Weights of a small GPT-style language model, trained from scratch on English Wikipedia: no biases in attention or MLP.
MLP neurons of a small language model. Each row is named by its layer, matrix (gate and up: input weights) and neuron, and shows model dimensions 0-191. Each number is 500 + 25 x the weight over its row's rms, rounded and kept within 0 to 999. Numbers have three digits each. A neuron's up and down rows have the sign that makes its largest values positive.
After each neuron's rows, "fires after" lists the tokens most often just before its 100 highest values on Wikipedia text that the model never trained on. A number after a token or word is its count.

L7.gate529:556504491506510521536563544507525494483542500475468494516482510534533521479527507513512513448513524475523514494463489499497527492470496492467474478494481455477484501471473465525545532515549502463435498481498510509515494520459487516521472525440511534517483515497484477501485531527475512514475440514515511479532508515493504491548480510475479526519497508491490510482517494547515493456467523459486504498483511497515502502502513525500488510489517523520480491490508554498490486536515539509501501494476501495473476541445494457467502502577503473544530548532508514503474505495545528502
L7.up529:527497474512508520521506482480467539510553514493517518474483500494508468533478487530489475478503503528483516489506502489506516515492486514545437527526451483524511516558510526524492475485489469478459530520519536529531479526524501514479523512481468547508490504463482519486476501440450492503492517459484455495533513480465476531521519530517478514506489529502512493534494505510557473488491523480470476531526507506545456484527498472496460537469500477520533505513464527484473463558507518479506539512480480501530460503496508535465493536504438529530503488530504519518516472507490513473
fires after: " the" 27, ":" 13, "0" 12, " " 9, " United" 7, " age" 4

L5.gate183:469516491494499531525538511476489463462489501513506507490480501493457548537511534499529447527503531472526450497480466499519508515536457549486489483472506488479520507468426538495509505449496492515472471505493494463516486507456470494486515461460517484498499525523519441510469469516505524495503480524438453525507559519486518502488474535528510472523510513498511488489491487497472509459498490480475508480467507510501472498506471497493501500481527504501541500531487501521478472532486523541502523512502491448549440488509529482481495553464511479493528456501494498458488516518488483483
L5.up183:516548473513494496490478496483493497526476516455464487494491483511478484499473444519487490519539500513514498477490508483493558528539500474522529515453481518488468516490489518482489490523447527569459504460491490473470513470480499510501470504502513517520510514537488468453494556520541502467468506488516517475520455514480505482507484517519527465439515516498498507497487452494501494464497479513543513482488471461509541551469472508508459520484524485456513499500527508507531505510507461494497491486534466467494490531429530465521529481461467440511505497515480517510507492512484482519
fires after: "." 74, " Time" 4

L7.gate210:491552503514529483538530459492505500498474544496500519494496525507473517547528499496489528527475500507525487509480554483460508505495464531536473486504514515508483473529487495517487469501486515513479487458508514531509478460493496498450507501493522510509482504560457516491477457447516501534451462470481460448522491523525494530529517473529470466520519561519487483527527472513479534502531503465496518511503476497488512539480519484519530506489478469461522524522516519532550514480500491545500493496486510514503501483512519449498478461540510479538514472494444513555521522509515531481
L7.up210:505480505512484467491515515509518509460507503491466457509496456481497499500454529475484472521577472500501542478499455503532484486482493491498514485550519535468474495480482535501513483477526519467501544508462512474488465461484537507538444518528553480482512468467527487517500524512478527504497506506479483501463507500459497498477498543520495527492486535451515496478509490480537500506474516509473480513499518469519481473455498508497503449487510517495470492509459505468510462521519546491497520514525504445473517491451490495473528504499459499476492543523485481515543460447495513557
fires after: " |" 63, "," 12, "." 7, "-" 5

L4.gate12:544499475494492518531501464530483499508524512469468531500523520505471492515517464478487499507515534506505501492514493474437466498492526509494507552516515484551500498534482488542507545538482546525536491522506509546480443496503493506503551511499539524500498483467496521515549509474493507530548488511484525487475495484485539510511553509468528507517492488532519501462482492554498527488493521516469510474471502528544469523521460506502490477496496510460535459465530502446493514503497515480470512516499469540477514471472462455500528502480531534531497526550491501521548516487504452496
L4.up12:537481510510552516471560467497512510481483509493532521486464497512500527459508497512467506511458495505526459526502502512520534507493487517464509493539482472464483509458496472477505473508477474513509500535483535514449463543553511490525504482468532472490526482507496430536498536544536485479498531511522496496492503538516548490466515457535503497478480494508460517500454507486527466497532490524451520517494520470492493506456472502506492487489463476474494463477494468505494480513478561517480485494534488516481478487521526499518544486492507494544497510495512529488561559495502521492
fires after: " " 56, " the" 7, " Con" 6, " con" 4

L4.gate547:479510487558489524500522482506476484476507515456485510513478461528464464543521511496520518481503503504481498500536540478494496518499495474521480522480489511494474491548524500488540465505474561497488512484528425535497508502468499503497531516494511482501491526498500557511485499520512455484498469491483485450476542462477455511496509538516495481527483475540516463468503489484537500455503511512536518511505486503546504519492508466522537498469515503518485453477528495499483472488506490523496483475507528501496517522507456465489493524487554510494521525587461432504516473470491464507
L4.up547:524518508491450483520497471506487481484492487512491488478481482515525475508506459531525483520568493469466525509501515515510515510520492489480503501518508467535517534534500468516485484535540479483530535494560466486485521500519454510484529506460501470505516472507485569480446460490505523527509510509517508492495521519469467492485483512515541452529547466515485513497455509491466541481506485502520453540495482507551503485471514500498478504481504484542486500504536554473519531527505530518521485529500528496466494558480455487503462515499495504452493516564526486508491491482503482540
fires after: " " 57

L3.gate78:463508524491518478481491468490453502489488503462559504490497468493493491500509493518495472542475491500531526473468509525532484479498459507508503475525501459526495525459435539468466499509474514531500487520511511532472522510501442523513514524490469522542517513489481527502483520459511494510485442507481499511534483468485530464505483471517497496447523522487517486497503478448475470517493553493478498510494497517448453487507496485532473480527502487482490481499469510474515498497556524516482437476534519514477500480546501498440476522496457447477531481505501506515492485487463478540
L3.up78:488514516507505507535495488481551492507498541512542499476461500501508519579511485524452536541484489498510513496475518465489553482485508505509522507496518535494496498528452469492552494510511487504494521516508505493487520488523514532485505541499504482517508520462494500517527513471523442479508561501498488472475556494480504507504490499529500477461487442481468510467499507557515484500508509524525514512477532549508494538461466469466507499490466543517476469529508491467526471466500459494524485490482507526570526449484498531512496511533494520478473508489500457512515533481542523514
fires after: "9" 91, "8" 9

L5.gate490:545504513487466455503509512480494474566489470530484550497475482490490531466463506481512490517462506489478491512452488498519513464490486494486523529486482497502546518478502558490480509520473491543495482500492465533497504488524494491484508495505489531545486487510505455500477474475511466471459518508491481546513462509495489548507481481484552503522475466464535526469463519495468484518492497495444515505490494484528507517493518491492505478493492483513515513480508541470471524421490500520480461490541470535439505490497536524510459539480553499483529481478488536499504459475486515537
L5.up490:530507467515514479492503500484524500454470506474480534482451468504545493492483449490515472506540506551505490493513463500443474527503531492527514497526508498500533494517494496573515514505532535458460470464483490488494513521487514506494492512469558481497541446468537496462481479519489533503508465477516463484493517484477543550509509511519490481482487532484516495523516491436442465504489487503475510507478480507488473490438451474514508527532488452496497499508491490508477549499468496487506466533459489482488504522479531487464531523509503528508483493487518479505509534527491530508
fires after: " " 46, " U" 10, " the" 6, " dis" 4

L3.gate5:472487506509533470458520515506516475492454518446496475500456458496490506516479530480524468504523472524514468465462515509510506466511477509501483516542502512481558496505521471486501529533458525527428512509514498503526530483542545514498532493493506489455501488486526498474457498477513442501511507489532561529491493537513528485483460536541491543520518525466507523494487516453502478509464456535490489496507515499499497498505515467537505500493473486521520486543474495481506507468510521521523526454522523507554494507481486459544469489552481497488498515550487474506497491519502480491
L3.up5:476498472504453473494476474507523511505470526491529485520499488505498506509547521553561528510492483511523527528486485521460528514522504499509482488461501537506472526509460508536546488533537475512516508515476529498484498491429519504492502520525491491525500505568480518497512521501526445473491484485520519469484518485478538541530487500508542473493499512536497430498555455477476473511513495505528522502493475529526546483491535505466507522481517477497496460489527515495479504493518470457509545478524550480513459485539485520505491443481473527509496470515475532503487533496484511498
fires after: "8" 34, "9" 27, "7" 15, "0" 10, "6" 7

L5.gate186:501498504495500528521493518553457524455495520507519535494486544500538478492527486526523547502491507505511545486533494522526535480479505489525492459437460498525490515526519536485461487498509517534536495508506482517482493431490546513502492504532510541487482541504506488532481478488474470489483486477458474491506486507461492537509527523488471478486454473476451512506496513518503534493495494517514496505479468479455524476522519490500477535524498449488493525486484498517528487534484490495500458481481491549487558497494527490444524521462449529485449485466485501515492524446524493492
L5.up186:539495475481492526456541494471446548509521484546498478498580503501557489548506504540520497492521481472529495530498471523526483493482553499481504492542531505523475494475515503495496461471491449555505473483530481481504498522505453492518506506501463508482482508494485506517515455480487529505527506506456485521503513552487501489495466521524490490506507555503476486504518525473495516508479450516485511511523503495508488440522494533442489521503469474507459555512500533538506482480465503491487502478503525496528500541491524531488489523510427510511503545494501499505475505498485515484
fires after: "1" 34, "." 13, "s" 7, "–" 5

L7.gate20:448440506505503527463553490528486516536516475515494516540531538468494518474523522468499520500510503510474486507472453475476506474476512480448546453486484459499478441449498547484487512483496491527532534510485534510495489520515497492495508456498490475554512486495529462509466499472475475538486485488468511512464509470471496501529483501479493472485555499518462516525518466557462502510462507525500523515511525523508511500467497489497516479503508455507507461495501510482511499543541508549505483476503554493502494480476479531490485494493485501480529500491541487532485522490506466554
L7.up20:482506509480503486511486508485525494554501546471542496485517510486519473471531487515453502524527508495472503486502529490437490538513519457527503449476537529506482499499460477535492514534459502514509481462485516514476488483452476508490497485504492482526512532519491464480502524503501485507509512503505520481474566478537456518522484486508527465498517470506497487445485485481482533533514547466498495500532530456482529493483507520521513493461494468507512466476531524480506517454543496542461516522486528424512448528469496523533496491527531486533507512477510535524519500466527505519
fires after: " (" 42, "-" 13, "\n" 8, " re" 4

L7.gate288:486506466500445529506528541492483503518472453477509487466503482540498489483519533490530505448524488497488509504510502506452467483498477481541539521464520451446514506485505496500482496509440479528515478460541475533499519526456509522541499485486497501510480507535487537487527524497529552535529487509466539494493495470468504510519532483494481486471533526503524513494504456516453527504466521473521487470499482489512518473468500519521460482540483522506506451472445498510512509473501487518468510480485515473506526469543475457490517502515496536534527484505470497491526528463503519555
L7.up288:496535524510503518507505515526495502476560501486490519492506517472512503461521497505451520470514466491527498563535476508510486497510476446568507480501497507474526527503501459480507521489510511447510481537498504514534489499475464541508517512497452459497490491523471521462516461483455544505522548491486493542517535489531479475490480485516515478479533507550523483545504508491483499502492480491505486522477478431514474535478449486498502498503497517490536468523473573518504518495534456510495479507481498512495493491508470459520513500487488510512543479538485536483522509528461485550
fires after: " " 69, " (" 9, "-" 4

L3.gate638:493577477462444509480506495500475538505558492512469454497501527501527499499504501465481494470478473510501538495462492504527474468493480497508501471503507501480504487511507527486507514500526475494473478479504464522459537468469428470523504468482487498518512509550514520545509500467415487492488519495467498540526515486500472490524498495491480507491503480494526534479511497468518527497477472475475530509481474542478477567509471540497489486491528502522532532430495485490505504488479497491484519523477469553519529520514492503519496466468504474474517526491494520465480479531533527499
L3.up638:493479495512519514517499502438517509476522511510484518464481499497527517506490559486440515512457521499501481498492516491516501427541469501475483519469450518456517517481512512474521458551514473427473510476480469508469528488501466496476517501515496461511500538528525508480464496492499519503501537498504504505462499551501473463474466504498520480474505486512508519506466516528494515523468493466527488517492494483483492533514536502495507536498503540544528533490515485463488470535471497543515508498442442527510517476529498475510495467468500510498510487444539483500490478534543526490
fires after: "1" 89

L4.gate343:460473481532500510507516500512490516505530475502503510509518497522449435519495453512521494493489508508551502513514494530503500515468496537535526533508539539476495525527476508481482500472497509519499455447488526474499467506492544476480463516451497472513493482488496547488485478476526507515488514544559505503503513468506490521520545476459519555501479510516476514485554512479484494521506499545513530493444528486463463523488475472533498497471514512519480501440547507456530478457465476469517470499501510475524459483546491500497504529494517513517498479548503487491520507485539521501
L4.up343:495520476509462519499513475491547470525464499472451481487469490502530483503495477493505518469485477500477498505524510506464462556463527533545474535504516469504502512518521500509504474515478531488532498433478502445477532521497530481502464539492499542514508477492456525537456486490502539516511515521485507479524497503520473505554561502496518502522476534517448527480480518489544483480478482520456513503503518467508494462528488513524511498539532512506485549469543525496491501483532492477549501506519513456461495510521506509504483496466488512532469508448499493462460477471473509503
fires after: "s" 49, "th" 9, "d" 4

L5.gate133:551507520506478474479489463514497485503498501531565507488482529513485510475465511509489496494461545485479501519473512471518484523540516434461473563485495479530545494486503526455503531509507508488482493504545500517474499532479436511485515442484475503499507528513473533513510524475487521520497523500494455510525502513487497536469471536507483549543545475498518487508498494494494507522480551501530493534553476511490528528497543479478508539490518511534492458487531527505470478487488456536475516492463500544453476510495480501517500520518509468539479498511501477473515515534518531503
L5.up133:498533538508540536500441469489470489550477549471533488505457550490506507518456488497506518509493530517462500498513490518416508472520511491445495500515506518526494520503493473506499515506511532529493454513484526486526502438533501496492497533519523511439511478519465497525473504496501468497540533514498482503514462553498484524511491494520496530530508514534516495480484500523457525520515492487492467515536488525474541494499515515484470494496466516478438499467479493510484458489508489537502489489488545522485514542517514489532515515531468505552472513550551505512505524503495514504
fires after: " the" 32, " in" 9, " La" 7, "ab" 4

L3.gate190:439500521498495514475492499522467554550494515499524490508517490478534512509495484486496477483473494511488501469509521506470519475484487500454526472518473515532440476499489531504496499488515553533524459503494555488489539511506486486466506500474539519520476523481504480493504503506507510499496518508512549458509477517508456535471504497525459508506521482452555521484527470509464493484460476507458502458484453501526474502477490529498502481518486439483534464451440498487493482516482498543452507514498517525489508490465468502498508509514474464428556505513476515485537491496515509494
L3.up190:482503532474477512531513495520491483479500490513551517460490483527489472544506506556499519548476491476538491520530548511500555516497475466501486533484475520485515511504458495503536515486494467492540551510534482542518488515485480531510483521503500457496530477469502526488434472464468444498495566504499489464514542446521500505515464539500510514510470485523502517470505516505495482495508498487476457516522487448490484478501541528458484519498473481511505506525523478514499474467464503476503536504492508518500515447509494525508498465486475524524490568519480497464521517471509511487
fires after: "9" 98

L5.gate212:512549504517484519475485508521467507494456512517534534540520499481540503452527476523482496505482529477516496516560507488488495499475500513472489500499490494502487518491493535447514499503441469508512523477518533519503495538523520533478527489513494500508482532488509525492543503461523503514488492516474559520492510516470485499487471507505535537496514533533503542497506508494488457501470563545517490505515496534505480510506539534460478530478488480449539548542508488505484509491493507538501473476498510549519506486553530481526547503563468547470472506493498528472503495511438506502
L5.up212:520541510511515488474487501556522506467538449502497463461449495545532489482515493546502501498522512509478471528528506528463453517508494478488453519523532505495516544500528499517478515474505514479507506515462541489514502502529484506482504477532502508503512466500446521448496494520500475530485514510480539488475523525537471495447466466433523497515515521456524504460519493516507461495496494475526514508444463504473465543485494539490491493534519519490483510516506487467477518512565486495489508498526528551474525473494487492491474509506488504484494524527473483510444536510483469510
fires after: " in" 37, "1" 7, " In" 6, "8" 6, " Tu" 5, " the" 4

L4.gate414:518524486466453525460467501523477511489520445475516475536470506498532484483479468475556476475485504494485484510483526495514466446522488509506479497517561487537488475495483497514514484514505500515522512504506484486477506489485518478503459552468479503491516477495520486500458475497486512494502513461454501512497494480495499473495496471500498484491493467481465521462495497555477492508532467489480468527482436509494505502462492466469496491457490481474525498460486478512555501463459450470502509493499506458507500536536448546480511481496461477495541476527527490494486428483505523452
L4.up414:526511473466500515528518502505541486447525447469476494464513520518473520494543545501450519492497544491455495524494481513534536501522485474469468517519476495460523508515470508482537472481502542496482495502491506509520534477456464558523495484482527485492472501446511500481489464530478492488484486516521456474471500528489504498534471534500510472505512467536489525453531473515517469471482495509491512513501483470548457506487473469427501482506494515493511502498481523487535494480507535498535486509533531464533493502464530545540476524468490481478508489503493471493488494523514460462
fires after: "B" 14, "R" 14, "P" 11, "F" 8, "G" 6, "T" 5

L4.gate97:473525501488503502477513536447480457543470504482524496469549491487469529480520511521482487494528502526465484503478498519473491507537511477471521509515534487527470457461469502480491499504482480506511465489451467463464521458517473506540486492492475472556507483545539477472522463533456521502488487486503496520483497533477457499479493514544532451507534467533464496501477458503497460484511475510472500514510494495533470473515535522491479528523465523484508508511519473527542467505519469498452510496515518459489469535519535552514491476501501455508497521513503543486535502511482483474
L4.up97:503484489530558507510491464503424467524501493503486482489528481516492532529488486512512511485510478539532503468506503547514494475531466494492512551518493521540493466458486450510490485500455503484508502511498455512504505505520479474535534492527460513525494474497517497463509479527495491489502504486501502503464498533480510479500539534490533502547514484530528474490510502456524461538500487487518469449522460501501476467477546466453504504462492513523472506488482447475511496506525501512472523515529503524492473488485567522496510501513504449508560493534538477549502487464503461472
fires after: " |" 52, ";" 18, "0" 7, "2" 4, " A" 4

L4.gate290:531515499539495533484499504519479486479503519496521514497542494532489495498519485501518446464477498492501490520502506510548484469519497474507475484526508491509483508543505476484439515487549546546531523486527530459471521496457500535497473511458558460477511535509539512513517509499500508519469472512479473519518505486497518498507512523579487507503489516465496519504463469549479500523527544511517435490531492511516478509475480447476514491488522522560494517458480514541492511522453565495460508507494516479505520496517537528462522504511507541465517467483486497499510513511488510516
L4.up290:508472494510511496473484471527498498525540507519455486454496505488482484461506496568480481489497452495466451523492489536471506486521509475490463488562487498476480472519490510514499495482508506514497498489484461475535520486449502489496540547502469528508491528478486429457454483487454472513496471466498487496488492536466516475508488519481506484513513490538487519460481490509510504535512527477504501501479534486488460508533509515510484489487513488507537491478464529505503444531464466502500514494559571484526526511496548470487502502457505486543528500506521477503491553478483483465
fires after: "S" 16, "B" 13, "F" 7, " S" 7, "P" 6, "E" 5

L5.gate540:520462509516495523552504506508505484522475463478456503455482508475484518481480460504467549473519499497437527504480470495523534461489474478500516515530521528509512525499503532470489502513502512541512521512513504518515500476527517532541477499466500519483531495508507492492529526503444491548442469504478481551491511555515516507491451500509489570516502531528521499474517485535482546497470496494490497463539518493499486538472510504505506469478492500491516449489520514500503515459520517503475479520482513493482481499521538492475498494467510510518500483478524438485544515581470468498
L5.up540:469480515494516520486475477539520496507460490507472515520472516464480497487463521445483462529499476463478449510464507524488485503512473492526499478497516512532467510513492545457529529502516494512510554534491551541462486530526489538514524535498516527501485509528506482478456520523490507497531461474498501492512520523505441517551461523542498494522509525558511504484452512539490499489515491533483531489483477512560504481499522504471472502497467497488516514531482479524484472531506512547503512470507513516526494497481577493504480487504472474492487442502512480519518511525538457504
fires after: " " 39, " P" 6, " St" 6, " Tu" 5, "P" 4, "F" 4

L5.gate14:494532464505480509499514528555494488489498461473510500460574458505527487551540503542475490477527446505501500475510475503485548519484511497502516487539491496514483447548486473521516498490549496548508473500480478498528509523482499469502464507468473492513531530521476491518517432474497515506527500525509509486529541529478487512493471471475512470520504544477459480485512467456507528481533470519533508504511507496461516534498487530483531509492493499526524525491491490531581479547498483487467490479525498483517450523477530481497495475499471511496516467475489508482499496489470482489
L5.up14:474481524527468532543543496472509485537506481512539550526554497480442488491501474530515494525525517523507472532513471516513491550493504503524522474513505503550519485509527494472463491464491500500487518512484515527502501528535516463525499466520517525494521486456511456507502463483473521493500530553462480494543482554542511474511534526489525519524488470542438510483526529494514502490485496501473476456516504491553484499507491506491481494558523497521530486508487489533483506503499478464521502446532482495491497494454481466497484438485488483500468481492497506450499521499477536497
fires after: "s" 57, "S" 10, "9" 8, "T" 4, "7" 4

L3.gate57:475440520532518504475524501501501521449516505504478511496488483456498506471469534489501435502526525509550467487481475545519484514500510470491531493522456470506499466506535546487487514471502462521505480529471478495477429496485437504528472463521518516510522463481488543522529497525494506474450494511508523506491492485469538492513484471484509531467503534500516496549508520485517467512489491500506473500490456512506495520440504511475514495501483496465520470504476471474512480474533520544460475524474495499501461443464522488479521465492490482500509533481492529477551524518517511482
L3.up57:451511520546518531509490503510511536492542518461517490502503511507444498495518486472527442487502523534522483477478530496511494514480492461505497499557538501498461496546550480469498485509539480533513437533482492518482477458470488530497520512531511543500490486500482528523522495483545484502465503528543500527499496469511515476530462492461505522453530496515522511520490510479502448488490510455510484496499510484496506485484477492475523514558496465466555463512511484508494518518567462513487436478492491492512460515482526486517461466505468484495474514485517520503520529499499517520
fires after: "," 40, " August" 9, " September" 7, " January" 6

L3.gate607:468473508445528495506469477528495525513491527464486463499471460525484484516536514471469475508484476456483514478477511505466539522472542520477522514547521480525525505496451513474474478517523471472507540531454477546486551508519481525499480522514446563530516495472498476519500460473492514466520494537545475504526512513519483532519556521482510520469479502517525490486463522471527523531493526469498491500495477496492506501518498494494524505465493516510510526510510503502511494482510440483484482496484539516500483472467468533520541525522518496546523481503464534501530529461488515540
L3.up607:482492515523482550486520495485505498502493535554455482496504498516518471502510466504516526487511549510568489560538491539486530532495515495492525464489484480544509490495498499470480525445514537514495503483517578518460535487485532425508519510506459508455528507514531528470481510469491503512522514500512489539463458468484494502493510514471504474509463520529520478499491476527506479487493497515526482470517527508509499489477481433467539515512496472487501501525497455517507466477494471497483527535506500522466529475537534517493496499505527514547481516458509457495477478499487521494
fires after: "9" 98

L4.gate336:496575521477510539519569482505493488526480485475477532546502502499481509525536491496516483519509518510516480477503526518474472496508496509492503489472470491509458497501490519523513501532456502471509483498474493503472484519509462516521510483509513515546493455542476489497521536470482481518510487503447504473475508462507521549507504459478507606517519496480505499510448498537470475515446494460484503481485515490524492474505499505503476510524518478529525460472461495511489542492533484515492471485468506512531500513489526518517498470546498490553487485522515552511529498539462543492
L4.up336:519559507496511521457503523493522527488502489535519478489543525486456489445514458489507505559504524504494468483507501535511490506496538501488509495507503508517477483505515532569517549532500505478487510504486518477472514533513468500472510470528508524514552513467524509510495519511477500506476490531518550498521473475482526503505486491480513558524500563540525457553562480496474482510480517564518524465481499506441531503508488498502465479495514479477503490500495527453432505487497477501509474477476497469555474515484512503485508505539481488476484477493491535514524506500491488477
fires after: "\n" 25, " (" 23, "-" 12, " \"" 11

L7.gate448:513481476474527503497474498569476524447485483481504516500468508513494507525491486484497485462463456493521468497477536538480474467453514461498472525464500502496506438550506469508514494458525535475556464494511448556506504485480509494488464502492523502548517518522469500518503509485517447525480512497498533486531529507520469492497489509500513487546494450470509541504461497481545494529468495516499496507472499548501524498507485521491483483508494510515522484497506544543533506486494448555460507470473509524475493511520504531480512479511518524452509520515471538478524491481489514484
L7.up448:529514467506530478518522463505494485465497533507515485516523489471488465525450476502525495485506494515480509485532497499512520488480479525546504501490488475488560490507501484490547509518485485483499514523531514475482456489480530486536512471494488485471490480477560554499516539517520578511478485500539532553479503525474516495515470524499542519457482496495516497519476535483530463502468507485486469447540515503557524490495475542471494481509494463514474545543507492478490507526462481508453489545494500510506461551505455530508510490481462525465507495490469485489505500496456476499
fires after: "2" 19, "0" 19, "1" 16

L3.gate573:499477472491509525490453499553509499536484452463516469503504487556496515492471467451512466482515531502483528496479474480543480457481499527507494476491508505510502493541523465467480498524483503496494474474488472534512503469479467469504500519527467493508492518501502503468548499508529501500520495483538521462497476487459500530489552518453456580512479478476522499457449515501517494516476500468520504485450445504468486519528527493502513481503501475507528511476499492464500484513534498503485462490477506512520521523512522515481539465497517445469544462519486486486515546453520502523
L3.up573:485444468508509437505467488497505480510461472512521493516526480494522530478496506495492496501513525499472547451466478495489552489463527524499494525500493493533482474526458512529522466504490505532486509511487471484509491474473494497490485475478497511456572440518497503519532490486523479469490467475507493485463467520503460489508549476543481490441515501521507489500454502484486467494520495525541477491512466523523460482551442533497520525481498509501525473499483496479483496488533504496502500453522544508498507497511507527524538498530502488506559504501458537512487562483536516509
fires after: "4" 14, "3" 12, "8" 12, "0" 11, "1" 11, "5" 9

L4.gate396:493477497519528480551496526481488502442512505493476441505463516528508536535537519514472489476479508508508489510454471538491495513491477485521431505534495464447545501473501477502528490493551503502528503537515505486467499520482478499491489540535463520503500540507478535509465464477553504533486486536502524528506505422533497486502545475474468476548509524501524506507503508482510521500488490480449513519521551509462500534463466443512511502523487512494492527468512531494497482507506515465469476513514519499495458495509480472473519524476530473536504475513505515485522513492524502510
L4.up396:488534514471530523521477495474479492519479547522494476496531488496499466529486516555518501474529504466527516496513415454545498499477519513486506555465498498491539479475517491558489492474501497490488496446509508479514527548534486447500468500486511519480509499495522481490507484507471512529470499531470515545526494456523509530492569487524515497519447551478456516525513488463471493484495511500491506538531488500505498474508475544524491501487511504513535558473479511515489490484453510504476506490487505466512492487513465508424508518497509477500495452505490525513493486486515487477
fires after: "s" 33, "." 11, "d" 6, "es" 5, "ul" 4

L7.gate40:540464517503464491506524523510505510518523470490545514440528514497515502480501513485501500474494505473490539505524482513504478491491497415451514537564517481505456464508475489497507497497467513545507513472488476516505526489463451514496491536445496513540499493478508499510509559514482490477468516465482502503455513479486487538509525503462563533526485439445500525500519473526524456487477516511465521506513520460474490480526497472512498459516499487485513498485466477525474490511510498499486506507528521455507506542523517483526453477484516510509488480530543524485468510515517524517
L7.up40:544528501481503475496517487439499534485530518458502496483480466526524501489416469514535506478499535553506467533500500473518519524540504482499517499560504509507521531525517530537542501491504459495490468545498504470508474500500483504488522498496528472516520504510526461472486496533496493507527531517494526491506476475484478507459546507493455490515489456521487541503478490518511521531463539462528508487540493473502505507521484453525451446533480483497480503486515513511482532472486527449498506488491508495470513489535476526484518521537495457485538515530539537495517511515466486484
fires after: "1" 38, " the" 22, " " 10, " (" 7

L3.gate422:488511484422528493460515541496498525493485541493517461459553469489480481503498500556479490513489466495504474461486493501524546485507490502504575485506492509496447490500465512490487504507489504555495509519506479513466452473509466511495474510503483484525525537527495536481458498498513482476519506492528495493486448491548517457515488520520508474521530507487532503502430472474523465473514499541493511508459466492501474509456499532454500510551490500478488492506490482478525482509537516505472503540462496518513519475495456504478537528477485523482510530498457500462500505478507536515
L3.up422:505554522486506514499501499513445486554509493492497498474436508547459492523536483542508486491503514487491511504484499487525559501470503490478484451534505494518526499486466489517510554515489505494512506496520509490534519546502496474491553490478497527464488511531524518477477503472501478512481511518481493528498538513465521487482494443472508485432518478505478502489499547480478482463491493466488470485529524488490513522522554472506487512527496491470545483482459507456470502490509488498510464504518543576522468474509522545497486471511494496498489464527451482542478539505485471495
fires after: "0" 67, "9" 33

L5.gate586:526545494446504487472571525549498535484560495523502477524500464442487495466532486470511485488486467541472497528489477481487464486488526512476494500502505507490513489515517529495503488508488559520474496511477502505523513495511460494486510452505482519501464495516530505488453510509461445503502445489517475475487518507467504504534450533504479457534442514549516501494500480496495474497525560500496493469528470473521487484533532495524498479498469508482470494498508493493467474526470493538510472492527538545506521534473529449492481497484505514478530500522542522519506510507509475517
L5.up586:505484509516495480477499527473478521508523466498480544453534493534556490461514505511550495520503516462476497464502501505481490499509448501493540484498497459500521500504482504505469484518493547498510506498506492520518507507483529500502475468439505516537520472465470457503491444460506502466490511544517458489523478499488495487505519554482512485535474483520511453483527500477425531527498551466499506506490514461495468507497484464479487516506500512487538519519461490473498539523521493463504503537506507499475517500527498421544489503475520465517488517533514492467532537529492454513
fires after: " " 63, " C" 6, " the" 6

L7.gate592:538531486467479476466493516514503476468549470495428494475513517519498524505500493528475469499506510488482510486536525492493510507516477512519493492529498535491475508512506496515503499496538509541527482553533497481461524537549476506501489478477502540496520488495475518523463486508490495503497498503461469544499481466510496487517493505550500505501493522484469507499497434450499532457485474490482549456488498547482473499502502488530502494470533457574469517540506503513510511498523486527528482484450503500473485561523525549463490502476462488483537510481529517463461494516536488466
L7.up592:483477504462485491527436511515490516493500496532513507443538513495505536487514518527491526499501516533484502492471494482528556463502493463520505505530508506531560489478494500491501518487536442527521457475506491469495526516485502491475453507538469509508460503492500477505428443502494478543466523513492522539525538530496511489479462509481497562495521520514522487497472467448492515497490509517513501522480543532491513502518506535505502483497516518515515516505519456493511548528496474502499485470508535492491528475517471513536478521468502458527561515464518513541515512502501442502
fires after: "2" 41, " m" 5, "al" 4, "s" 4, "d" 4

L4.gate256:557505494460487512523535512522491517480514509503487490525483488481497490537503495536500495509506483466466516516513516466501438531473536477531528507499494510509497547518516531496485507536526483476481503480447501497530492493501533532479498471469492532485491545478482500550492450508519547464527490486509508461528510494497473477467475509470518489466464508531463513478510460469510574466511507505503480504457519453476480446551481500462497524505477481502476526482464491501498509485503476511520490497483458501520523546482497522481503487440487519524471503493472530482445486453465492526
L4.up256:484518497507487521552413469514457517487479511496503486505462477562504530520502454520522470502525500531528506518482496478463501479476499533517475520497549514519492499531483482481514475511480544491504443495485525474529528529463540497532496515493489497490506481496541541499518517483478471496499499501509528489487537467501493543534540545466509518485497453495496466455515516483531504491519490510500484503506545514499486451495522418464498527493537513505493503501518487482488501488485485482512462488522486488551480492500486524536532483515515488502488492546523506496488455453456504456
fires after: "0" 28, "s" 20, "9" 10, "t" 8, "k" 4